Part of a small language model's weights.
Size: width 384, MLP 1536 GELU, vocabulary 16384, 40.2M parameters.
Training: 841M tokens, 6235 steps.
MLP neurons of a small language model. Each row is named by its layer, matrix (up: input weights) and neuron, and shows model dimensions 128-255. Each number is 128 + 24 x the weight over its row's rms, rounded and kept within 0 to 255. Numbers have three digits each.
A block is one neuron, or neurons of one layer that tend to fire together. After each block is what it responds to, as a language model described it from the Wikipedia text at the highest values.

L2.up190:147128137090093140113104107121127151139115145146107158099120173099148094157127162140081141133147121125119141080173104150147084133145138161121146116088090117126122113120145139135151070130146138182121105150131131164118131144101126154138126156130146150084122125120118138136115152159155116134131090159105153080120111139134120148092156136117139125098177144182131119153087123123115103084127
L2.up359:112119136099128189084115124087136156133097117128124094151084144096125151153126122134134107100094138132136155156178085128122131110108125146119134122097150126111111088119181117147177136154115152139118130109154138137138115157118103120160123096138155125138098143103123147146095117171121092121130110138148137107137121178156155126106146147098158139101122145133126128143063107129127143111116
L2.up857:130149107123137151113149101170129117125109124099147092146121119151155164112127116124169111127110121120118132138170126128129152122106108098147134107114101113110127146170122120119130131158162097151157126099104133136135146140133126180144153163121107099119126128131155102138133088155107093152158123124099103129142072138122147139152140120098107101121141158129078104174121125136122106117141
L2.up1265:153108118111082171124135068152166135093106124132155158088114164146138145110070139117096117074104112174109114121125096134111141145150093160143132129096147143118134103141170126122137145126147153168138102125130130153083152138082080091169092118090153143081079154116129143148132167144155112132138118118134130138177121106109124136124123159124155112134101114122131105146126104114106113128122
L2.up1323:151120148110125133131162102115165090102122148116146114194135153174107116152104117099101149135094086104131095120145114139116097107179181132169120124120083142108148101173178096158167133130123093116117124103149110147114114130117061087149106097168153141086119131133117108162107073130134113174113134102076110109125095162127104093089125142135158108153104123114121121132160145146109144123113
L2.up1352:076117124163148127120109094157133152142133151162150112147150149097145100146128103129103133131142100128155168139150137119128114101128153120108163116105132134071143104099157158127145143139103139114163137100121141187116132121147077079126112072138131123133146113093126167076142138106157069179125135144115096149159097178138137140115143146085137098129119125110143120117119085103126141134109
L2.up1367:125097116101125151118118109134177132126157104089127117096124154173148094104137106139105122162102146174148166088112138135128128111160072167156124172146082132136093121107128116139111151129102146123127148148101136125121128115108139167166125136130091165173110092169164116149153160115138085184143090114159135175115184147121109147066151122131094124143155127151154130122109160143150105135141
L2.up1492:119118144103104145092155121133132114154133092093136141135112121103114112135069089073101107116091112110133147134105122158122112146132136127068143138075142123121099134165138142098114117124122176098140139144101151100133156164168183067138156146143103095087125120114139112100095149123145124110126116153104166153162082091140150153097119121142117085088142082143130124146123141148100102131111
Responds to: Copula after subject

L11.up481:189086176164096134125080098126175070083120144145097091184123145138110148122124121164121162134142157140107160143170118151114120100139145144119186165145112140094122160125142079106171128128106111157162118123107118205106143152106183154102087104076126108132124130112141116118085140102107107120160154150186082080144149114155150125093122118102148114116145174138135086101133115114132120123141
L11.up569:130117118116111077159128143140140115146184147157181148122123145144123096129083145128126099166155143135108128129137133144125147103117149165119123120159149113115118122168099176114130148116111111153161108099113172141158184110154090128157121140103142169150114091132143108152108164128121157146112099121103075130132166152120174095099149112106103116148147099092118125146134097139161138141113
L11.up652:134099098106128119160136114128100155099155173109134108120125111115119125116165153123096126112158135125128126101154117150165136161137158138127124128139165128130110133109139111142170145126107133103152162151120134135095179144152140107129160098083142161118121132119081066074124146104181169147131127152140083133113150137120125117108165116143132081121132127136130124075084099137127145144081
L11.up690:169094152099189151134115119151140126142119071114152141132133128151156160147091124132123058122138144120162145098156103109135113098123145161138159118119134137141113096146129130110122114155129112150151148118143160099166123136122105116095120145133093123138142150172125136139130134093133081138116159113098169140118137161098156133128114142129090123084138104106111153189133216125134157149147
L11.up1089:144105106130157106147109170134139100071115113127118123162140098115167096095130119131088111160175152108123105130109146066116134123149147142184074172180148112151121135103100110139142120179142079138098164139111089107118133128115119108097129112180138126135160152124107148093149133122129092161106114128138126117140117114111122120122130139155127095128174126152103134118131104124132085111113
L11.up1096:130131140103124139122120129143117095110151116130182146156172105140116094164108088136098104135163143106097146079095134120121130084150121143147141125162099148112160092116134131114151160112150118153151105137124152128115103164143131098142172091141111103113078133117151141141091083153156084140103108142164124088110131164098119141145133145088108151175104142123168148135100128110133142122161
L11.up1330:148131124146106121120157138176078143083123159125129147152133105118111126147154103101136095097143110125136123149080122121130116088102108138114154109107165119145115096165138103128145152114082145115139152177121091099144116161101162107125150109120151126166101097128082132127102152138108159143158139103106135122095105145112097098112189106117118126140159095148125085124090134149125148125119
L11.up1406:120121090106157148152102136122139136109137140110123121143155105102130129147131097104129133167142146099114175105128155125171122143136130150156114114147133110139072129112072098137159112127125132093104103116119115136140151152077119075107158145156188156184111110124162088120092145148145135115140156143133129161129151117082132144094172158164106074107169109106143148152135113116133137124146
Responds to: Day position in dates

L11.up32:121168114134124121199161079144132111108117116121154120109072108142164113101128105164141122114130131099144159141130092129108107065163137128133162157144134163120138126132191197136111171154133153119144156122115116131119129123134173126150127150092108122140119101082093138120113123170080154096160088130110158110136113149129143151133129143074097103119161127128092124122070138146097169146103
L11.up332:137124047141127132145126126136108166116110162136121126164129141091074125101179130151142140158104114161151121161158091123116126093131139111156159169128088152149144149139083077144117127140143127157161157152113122140110116111150152116140120165147099147106138120137136152101142151170116140132140104083111119092097111124190153113108114171113133153115124164168140151149145143148132107125154
L11.up499:117099112117163099116122131160179142135126147137130109110103092128102116107143117131104115137143128116092152157136107092130143112156135143142096162139134132086175124037109114153135147169119118106095109172151065118162129197147161122136173130146110088123135147128092139105145141137111100138151127127139165159131131121175105123154115159112152136105116118168115144084102116148141090121123
L11.up728:103107099143166162180142139177141109127097127098080159181094136131112097153121133177159100162144089107145091145089105134143131147142173132148136142050122118121160151087109151158128124076120148157115131161121161106126158145165119146115178130110142146119113114126102149161152110113138135134158166116140106095132138160115094073121111125138119160153102165123107148154123129105146112145107
L11.up761:119129102105091110157176133118104172119128138093128123141130132156093180121130150132158133118129103114137167167140137136155127173167127125119141104117114131129127154147113171172154135144119132135145129160137111126175057183124174071120104136143103127105111114094120119129113126155109137109188111141133075149132144116149117116149149150131118104135133141132114160153130162140151110179139
L11.up772:114117074127094135108130140164144122145161120130115149155110125085114121119136106154098119136104124154154177118150160097119140138149142156144168141099168120124105147138111097122123153118096117130126143124187152105143116165146164126130139140173107081113133176108132131068083158106136076102109132146059136119161144094115143156107161125127109116133142116210144135138136141120111124119107
L11.up953:115159103146170152093145127136144118103117133111118114111143115142096100116120143125116131140120138121132127157132152175131136114098144156149107099162127141124113131128115140109149105144097097153164148092123119162136070163130054167145128125130163142124142082110110140124196142119097118145161090130111115057142136104136128115139134124161095105118146116149159119151106089102148145130146
L11.up1501:056152140147165145182149129116136098158120092110100167124119112115139112148090101180148112101129131155099164146115156117103118150110114112137134097117157109142145137098121155084138139078126144119158105154151155158164128177130105119167098168112124090130079143107089170139175136140074107107150092117101064096111106106146141133118106115107117109144155101131098123155147113116147100138133
Responds to: Numeric range/time separators

L11.up42:128095095145129098135097144132076139136124177119129160100123109142153114118041104139080133111145086149146131139111106143121124113138110118102122157117146133124158156129086116128133123124155129174132124156144132088113139090132132123136115123106153102099101122149094156106109150131098128150111131121118120117158099160154157111102108133098176190118138150127119151122125119123168139151129
L11.up413:159158083154149157113130127137153124180162122110141164150182146095153116185136134153091149145127112110160087141125168132128125177108118064118103151100155133095099116130124151117129128124139150142155170163152127163145116160141095151149155133175136115121099129120130140127137119104065137098187148100094101131144112121132118145106141138092111116123118158117130179109106129119136132151074
L11.up657:134094110098121106143084174156169104094164134139175112151089135101110112097107092122126176103211126146102155070126107128129128170131125110131146159136102136188161180139123136118114136120104148194148170130150122098125130117146130117097152137147136085097121129158070117175099111147163110106128124164161146147121136083119176129137114096127111108126118147113106118143144119121156098112145
L11.up675:117156130132109142148142165156124118150131107152131132117184139116148110147157162169102103096138080110165092147131081154114186112116086109146112129157128110092128121132113127098142129137117114126123143117177136122123126085145164094118161132131155068145155137140104125116082151153122104102112141135152141136134141160140124107171095105106135129167131138136126143118094107106121169069090
L11.up726:154146122177077158128145123109151092135102123118145157095161118116153139123104145149156088105176175142161140118114094107109183124130091104138092101100128148184122100160093152154127121129125120089149167143120153111131133141097102152123113159130109129112087158114083095162097088139159144087140116159141131132154133131077091169097164110109130136120100124156125142131113133108132132133117
L11.up804:166142105152137107149122160119101129122170132110138131113146120092118145131173153116176164132153147153109165124155129158097120097116140123122078103175132121122159177162169121121148136144125152062141154145123108156157137126125098109107174103144092105118130140137136134103135105167092118089105147125102161186120171140089138172126160161146130154143090117159140102123126112084120164123129
L11.up1172:118141117112146118090141114147130114108167139120150105087131102080145144153158093116097104128098127155111153142099116102182141093095114076114137128076114132129097128139156146151099172130155130159126132147124132092123108129126136079147124115118118174120137122088139165132106113167114118103150147138116144112099160118141124137109119137099085110121126130164108076089150158120102085113125
L11.up1248:135117136121105131153144063149138131147169101136164151133179127110107111130167142168147082133138127138168147156153132079132161117125140081163093172132146132149111131134160112126126115096128162107134102129124082108142110138127142130157174086145121140125136130144131121122103065161155179108164125112121110146142143123099092147126105145168089132104154125111150107129152128119135132138114
Responds to: Word-initial F/f fragments

L2.up14:096130134105130093165162081164122102165109086092142142129108072110115142150108110125124130096151123175102122149138076119090127127124138141135102146116134149140099133145103121085104151107118119148138079144100156131100105145120117135151147112115129143086105139165192146123137144113099094110092120096142148113130161123156157146145155109144114099119132141109098131106102131117163134147164
L2.up147:106184150101104104127119146074065107100117133109114130132109111142138091093139103123103112118150141135143184156151128139163148151138131127180142168122117162122176109118101176115147188119119132193135126123127177108145086113122080136144154102130129135151092141141087139085104115157159097132126163135107090136167124108096133129120165117125171155129133139131130158088139154097119169117155
L2.up412:132144148125105140145189156156114091103084138143102154070104119129145121110146109082114123147123132109155107114149133112111099142146143085119120156098096147090175137149119139099121111125121138114164117146136157130185155126119136144094155088128132141153113144137193112152132150101096194167117080136103127132158108130120103123137151100144155091131109158096098103113169151115164123151131
L2.up576:102163179135124166134071128158072124160132117100136138122152115100106109119167098138139104133150104149157177117144114151150120107139151136130132165114131106107139125103118109105116091159120110091124081136132123145077090119097126158139121122111122127131155142101118135071113166148109162129133123077175126141121105097146122091140147150138133147181152085083103132124145129156099117130111
L2.up581:176156121127149153114173113128138090175143131122180143132087120136145094159129072129123117138124143119157120164123074146146133151126154140143124163076091129106099087131120114110201139114167122139141127140084110104120127166118124144136146144102107135174085129111130149170134132118117127109135111158132077169099137137131184162117120152124133087099121144116114163091182139132095138075100
L2.up1069:155125123140094141140143125100125109126114125114101105105118101128160117125134113064146114175091134158157113125146144122125147157128129082140122129117100129107160113166130130103129130139149141119142128138149131127122082132135117066139137124085150139151090168140165127161124166085123092120147108143183144129149119112141107152125123101104160111157159156081103137115130134139183085112133
L2.up1248:099142145120098132110132141141076128119124126108111113152143106132147095115159170103123141117144155071089102130130110111144163170110138113172132114087126104098170113135148106116165157135188136109143131123162138135137103139139131109149190138072150152190116119134180104118076142128138135145134121105159155183147173108162123121107101100148162134134160133128135118122190128119111124139150
L2.up1314:139123146136091104106132181147129141157149137120123175156103119087173122108138138111115176099116128107135119087137120123103137150132100147167136113140126095104120119117154151119169091081166151150084161134109081163109128116168156070137166130092166135111096135142103126102077170121106087079114118104129123168091152072129120133105160126067115117178139141162111108105137076150127132158109
Responds to: Standalone two-digit numbers

L10.up1055:156139123105138089159155104074074136093147154108095121150145098168100086140116124123143144101187112153166129129151170120092147129115157125096101100095117165104119108158125150143119159095120157082147147113135124139142140118122153147167126120143124094120103094114099149162128082179118122138138105116136129112156141133150139071134117127076130172152142099144121150131152126088164107133111
Responds to: Proper-name opening fragments

L2.up2:083124141111148150127129096117143116123122126152183100129125096115077183141093151115121101130138162069119145169122136185124141163159111121112115145150162149124169138146142195128076138095147153119073137126112098146102122104120086107133121119114138097122136152117137135148113169092129131172167086151155082115112165132140119119157167094155128096098140137076116130126116115161134122112115
L2.up460:175152104117134077105136137135108129124118129118171095106080125105141157152126138132111149109117125131157129116141108164154084131137158102148134162150127122124107086139137141122131093119090117168110162152151126143121158139149112158163134143081146151161144158127171150151148146086138110106128158116103120118129098098098115153111147082132085150135124109094144118108115080194110083146129
L2.up548:112108128109109147124143101103097115124119163143107126117119139122120115155116125096142111161112151109124103129112112115124150099112120131082113141114103117118120145127135131112117128143115124156106124152125187167137128127099113180164089145142107139109138151110114132136103121165062141107125166135190123160141160107147115102095119115150178137109156133158088122110147108161125161151083
L2.up759:141119150129176131166146192120124125178129083122147089086079159108099119114162108153125113139149138114137102121144149147151131077095114141125145111121156125126105121106135116119140098108115133147098112087111122156179103106141118161131102112169120157109110142086144159143155112136149136159124139159125107143142141180103142142099162130135163085101142134141140147172113101106091158105127
L2.up893:089159122133124110139094102093152139118142141134117098169140158140096117132106116140091108129141156151090087128165138142108098089119126110159137136125136126087133104101139096131109114111093151153133123101101110160139155089154118168116115163162074176152151121117162141097141132137142132146149098155126144122120177130123097132143124106145157129116140115097139170156115074126128133084173
L2.up969:114149143109141171151125098159144081117125126120157127195138135081122129122115105161077136150146106055120139130135103112091157132114131127164094152170148143116108135102115160130099112140162132143173134141114113109133151100138149082120090129135153114141155119143155150103128088150127129118096158114169120143129137099109181139116124106122141120130147177132117167094109098134104139104122
L2.up1184:146094095095161119113140121162067098119088136139165109082104140104144112118131150054152157116112138132107148129120117147136081105099088144112136140134091130145133134091154146152108130131107150142118143124161102158092131128120060140139116120121157129135139158131118157136139164137107088084098122074110159147097116154138140122110117149118137116147152122137130123157093150168139100132076
L2.up1370:147106135149113091100154127135101101100129143128088135152162153073127121125133145106132152181155108117098095103108090114120118132145157139136123123143142140137145185153164137098102099097091089135147139145158165097192111111137134108111135096140112158121117075180166099132152098174175159123118114104127162127155100142133144081095161090128110109150119129132170158133164099190160109139070
Responds to: Colons and linking "of"

L2.up395:113136157104170161105158141172143131116160151163131102064093104115163156163105115133060156101113146127111090112152143141131185186142162147123145113153083091138111104166093107171110172151124139124148194144109124139122103087136118154104155149113103134094151127104128101100126150150155143135143122127141097133139142142177173077158103110148125132109155134133112175160114096111118145129107
L2.up533:129153124122105184130149152125113134113097144143121142122136136132120113149134136125108089087144157153151105160112087123141105111160193103147095163099134136129143135098123152104092113122118172117141135098097152153110131133155093104119155136138159177085086130162150119108095179117116113098156128085144170152137142138136131170111169105149081161151164090101129092112130138135093108155119
L2.up749:133144106131144121136105157143112153137118125125167145110113101147123083108154097106102135110153165148129093137088134136129142106100095122129130150119128127118159122128161144063135165136167111156129090127112095134134157163142151118128145077130144120139131131153154135140109170152115138097146122117144136094106105165119114169125174116114133166172144140166115109120090122110132137159116
L2.up980:096154077142130150145129108118069124159141156103142120120085123165167099165094155116135099105127119123171118138156171126090134136132135118130180132127089150100142127166093137144147117142065109169160179098148169154120084114174125140135132139104125153123151135150134132154122111146097161134163140119139124112095176169178148106129123123175172116127123126127118095127144113098151126108141
L2.up1068:097145097154121148120141165151132142165142148115148126103144126141149134163139136140125150077152153134118141128108119121132103156191111080115145108124101137122104134129080133156125120115128123126150136140104175147127140095127091102141125094158135121126181126138137130138155161171142171137116100120104094158139123107133154195158146128157145124135134131123118141149193187141165075119104
L2.up1141:145110174137103101163117105143150102108131168138120130139133122140152130149121137135119143115153070147136154130114148092126119158125118100138133156177128148121103113104140137137132093147186089055134178121128121197139133084101062128114163142141140136121129105115153100122145124122085109141132109108137156108075092150135145116164134120139104150109150097115127129116126110134126090138132
L2.up1160:120105146142129146111078125141103144154183108138167111103159127133125132102126103127129125116140154149148123164105098166132144131118174142196134105137101140122119093156128070089112124153150116071148169135149141134142142097183124124133139119141128136114128122153152118114119114141117138085146172149163124148109156120142121104173139100134120096104165121145158115102120144182136151100118
L2.up1467:123110174117143168122061183135130125161143132168165142121154120174145118167139131133116179100156131111141069137135142120126121114108077115101117099151151086129146149131166104131081122111164145168170138128120150117146123155150061088124132144096141132160134134152139116144117105128117136118139116150152108119118136088126186105134124103166146112137107123108108127102157107113115123112085
Responds to: Letter F tokens

L10.up423:140123134125130103113130164099111132134098130112110119170132106146123115125182131124107108131130163117127134135136110086132104130106150157154141110132101110099154137106122118113093128144164125148110132086120122145135133132161137113151124129118142132159141152163131119135121139168170124064134137113148129101128126144098137154103133133165123124152149104158073099151122155155172103088096
Responds to: Year slot in dates

L11.up38:106110058117066134111185084145108149125131128133122110166137107109100162130109089131070121096102134119124117052100124149160158136114168138153124137158140142099114131130118162156102126147098095145133153154130146133159132122068132136104090096124132154108129107169133079115136130126107141141089194139083114178137123100091152132148152124169147151118128135098107121139169130140093130141148
L11.up540:097115062065115121147164143102118109100097121153106114137123064134107153118114149113101150128158149117095111098093118156143130150137131105099099132143161109161141136047136149122154117150139103107174098118106138113177158152133126132108153102128070156136122165134117077106139147127153157153163141112108105129117167134098134124099153184128107138104143137116146106164146120117138120132110
L11.up603:105098082124133111105184087128119175141154141121157151113111135109116131112097135164091116144106166128139110094158121125106133138110132121110150125113112082128100117084121118111111112169134142175126119108125139106120145185135083113168102139144142183118081136185110159088129139125113146165111127087101107125163105121113130173144143108152136098081124148131128118176129149087114138094118
L11.up605:123121128122133159098157083106132112121090117156138160082137091131106139110149085104102119151099120074139111105155162109111166161092115101131148139113137119124106105116130160124159113133073089138159133141171120157132128126143118164147148150124115140135127112106155098175115125132085142148150117105114167161144104118062130175115119156166125117151121125137183141125155137126080137151118
L11.up706:137096100127124161102122135051093141092151149108139140134136101146136137167074132155124141082150159137149150129138120145143161124119151163123121133169152135143139104109117139127140128149101122141139121138116108091156168160141135128131154140172128132125107135132117120124118074106134139177101092124128114130177128129117152118159122150166116138101125118129137096155144113110134110072163
L11.up1134:100139135148086125113147113113134139123099136172180089111120147157112152086161135127180123090125151164081141090116097146147127127131122129123172138135104117146146098112165145164120095139159133168138105094130126147130128122130101113140103145162095109153161184126134129090133105135130137117105163100154133157144130116133110117119107139108110125126165158116112107134115101136109140125146
L11.up1191:134145116092181158154130136112121131134099126151112105139145133129085107122111105161079117108135137156196135150104117134136123124111096127133178101118100109106120107107142102111135113124140139090125133161152130087138150100135120162132146140107146182132100114143139107087120185115128076149150114101104161143105184127122078154134147113132103120142123143149119089154142148122147177153095
L11.up1505:100117075116117160076117106148151172129125151157112088127120152120174143126117134121097118092072135124120191128123152117118138100152102102130130152100147139131150133129117103114134102149175175131139134091095141097169147112134100102167132151146136167149163121136152098082154123123133098173163130101131108160129119118129166107163158179129106116102192130133132113126124104137139137117122
Responds to: Auxiliary verb before participle

L11.up39:111150125154116124112113132111149136121120110139220125116137128092126096149127078170136127118137118158093184118129130132092137081149159110178132154102117180106098131132137151143134118183120140103112156120143103122113177124100171106116125130109126149174089096142146145142121097146098111125121086147153098092113167125153108113119176148110100141137156133113154156118128121101153111117137
L11.up525:138119093132123144167122107144116137156119169136167149120120163161142093149134121117163153114139144101120118171143137110148135155124134157138133117137136173160063118120161156129123084118128130157149129108149160108112101118125159142131145106124141148115121096091128137123140148141098130137100121125157117105095134133103107132143089124166141075111116147133153108107120163095105129107128
L11.up561:099123129119116147101116147124156156140128133130148128111108181126156087154105126181111146102126089146131158141128124137152117133129147130130147155119100140127148135137114102169107136145123113127107130143153171173143078155114132146102087115113178131144146119148082126097113125137137163142141125099137160128187185130106088156108160145110116142163144148077112081132171110111134114108150
L11.up587:122132098119140171099132171145178155157123165099119104121145135130149107165149158144137140185171142127098142130109082130100115125132083156153117133135116085106202157128166090145109098146138107164133122123161159164140129171129154147147149139150135093149091136126118157117127104106133113125170121076105137089134159129178122137133171155137144130133125155142122132129112139128090114112139
L11.up738:160094123093099133141136149145125138129107141131142121143139161129131180101108145110132132129174140117129113121159112129158109094116159109098135208128147144184118129131164056136119088126121119134096127096068133166148133128106154150165128158112118106167142097140102162099124138108156094152128132102140113133136158129135161117106092109102115128124117176168158149126132118114111111086157
L11.up750:106139147097150104150133172132116166120122106114154108108148102120117168129136079093166098111121104192171116110156124154128137112125131137084111089124165128110149139118177146131097115181099098132107098130143169097148098093140092175142091091130138133076152115082145107152093129110112106150151131114125151144065134093162138152138081131098108147147112113125117106126159174144094108125129
L11.up1090:125135117096090128075161149138132120083133111126158141115153143091136176127125083117081127103099118161119132126163087104131158124108139121111133132168106136155158152134154141135142138141162108114144106113159151109127174133099158147103148125134105107121073107130160135087161062130139115176142166105155100128098132095121133136105116114117108108131138135127112170118133078096101156153135
L11.up1283:135135121147141095068111121145124197103147119089166103115166148082155161110124069119172136110152108122125153127168154139102152132140136176098137149124096118137100134130121147134112109163096141135143154152139117136133109148130139118088108080129116088126167117131140133147110114154089155155134129077186079114101196093129123146147097145120128147142124150105103101149134098148114123171127
Responds to: Occupation descriptor slots

L10.up498:147119129103175116096153120132137145135159104092114134159135122091149133099147102137138140092131131091115178143164109122185135124118146164151157158131091124139119109125169122134153059137202091178118109128106097123132093124106101113121144089131178147117134114134107121129136148133163163105160137128129072087147197114131124113104137088138089118154131151107112109137096171120164141102139
Responds to: Number-internal separators

L10.up1428:122152152134114141117162114131143124137109143130130117114112131134113121170099098146117129149142061162111134114134095147121118123125105150124134159127140100103132140118103116082159131160154088083181137144096121113153158148106165096142131124125152103137135103169100148134100129165133086155090141146104100125153134107102186136112142160157114138141104144123125108126144137106123174105095
Responds to: Predicate-opening copulas

L2.up96:109134166089142186110106116151182092160132154145117110140150149120127128144159166090075155125146151117134124109181143168122118105125146139128119147133134135116150177086130124097111130152131118153111136142134117140135156113089118138130133123095155149121137116134124147123154142146132101133139141157167150105144122156194100150178116115118115117092166131121141084150112107113136077167121
L2.up263:122152113093122163134160087145128091129098125171119106099153048116133130095103055128108129113139154117138102120121098154150143107134109170110137095148108138146141143092108082123124116171145119151145089103114108088150108129149159088146139138167096132099167105154158134141129128111126152133129141108112124115142111100138123101108114147148107127142127161148161143144141133145150172101112
L2.up534:141160129145110066154127108120123118134109155147129142129136092146152112104105112147165153118178122102122144103167139121107134149135099156104163126149130094116155153109111119115134110098167105119094118107091151162125102115152142127137129103139135095147104143139129171128098120132155161148093168107084111105114094158122153154109105106123122139137141142136132103125142130157140164118131
L2.up644:155109076155083155095144105123137110142136140108156123131120104159113139122159120132102150104092180134142096128079157164135127148146145069125146154118146147153128142128079135130112105124153113081138159158141105172104116116098131164133103142148133118113142144142155125154112149151152127153134096109135118085117132097142110149149138119139108102139128087113127127169122068101130136149118
L2.up824:105151060136078154081113097161184123135159131137157116140114142138084134126122077140135100085124122101094071155109116159128106165146167140126153150133150158138134141083165151092115114129140124143122129100139125171117133131137132136148114106125105138138133157103115147106073112116116159159171148109116077135129125145159111113139131144128091110114106077143108124182146117128173164158160
L2.up1178:083190157164130136134127087114114086172117158121145086095127145110076151111134135116152142134116141113153102083150125096125147136155096106125130088148173076099126110146179123132144112078110115165086127144138137127143108129117116126107092112156133142152156148114147134138143126102122143155158114131181107103153123126131118084125166116124176122108166139108090132136143129080106153101107
L2.up1475:140123129124144168104113134137145089180136154078155115158188154117141157094151149110167131133163108089102097072149131102136145157142091128115139173145117120138137155073102148127129101155141106142094093098133160146150143107101117091152101089141130093114125151174148151123118143095150141163114125147135110110099111112181082110110119131115131122070132090103132108143130132121167114097138
L2.up1484:097142105139121138123148095134145116171098181101177125149146126091116145127139116112123127135112122165106140104147102199107173157148147138110112152126136113141121138102152095107142088170159100125133126102111156135131118115106118127148100111159142106094099142153134145120127140161136084085108110133087111119104122161164099139109120126117147097116116140143096131115118113124124046136140
Responds to: Indefinite article "a"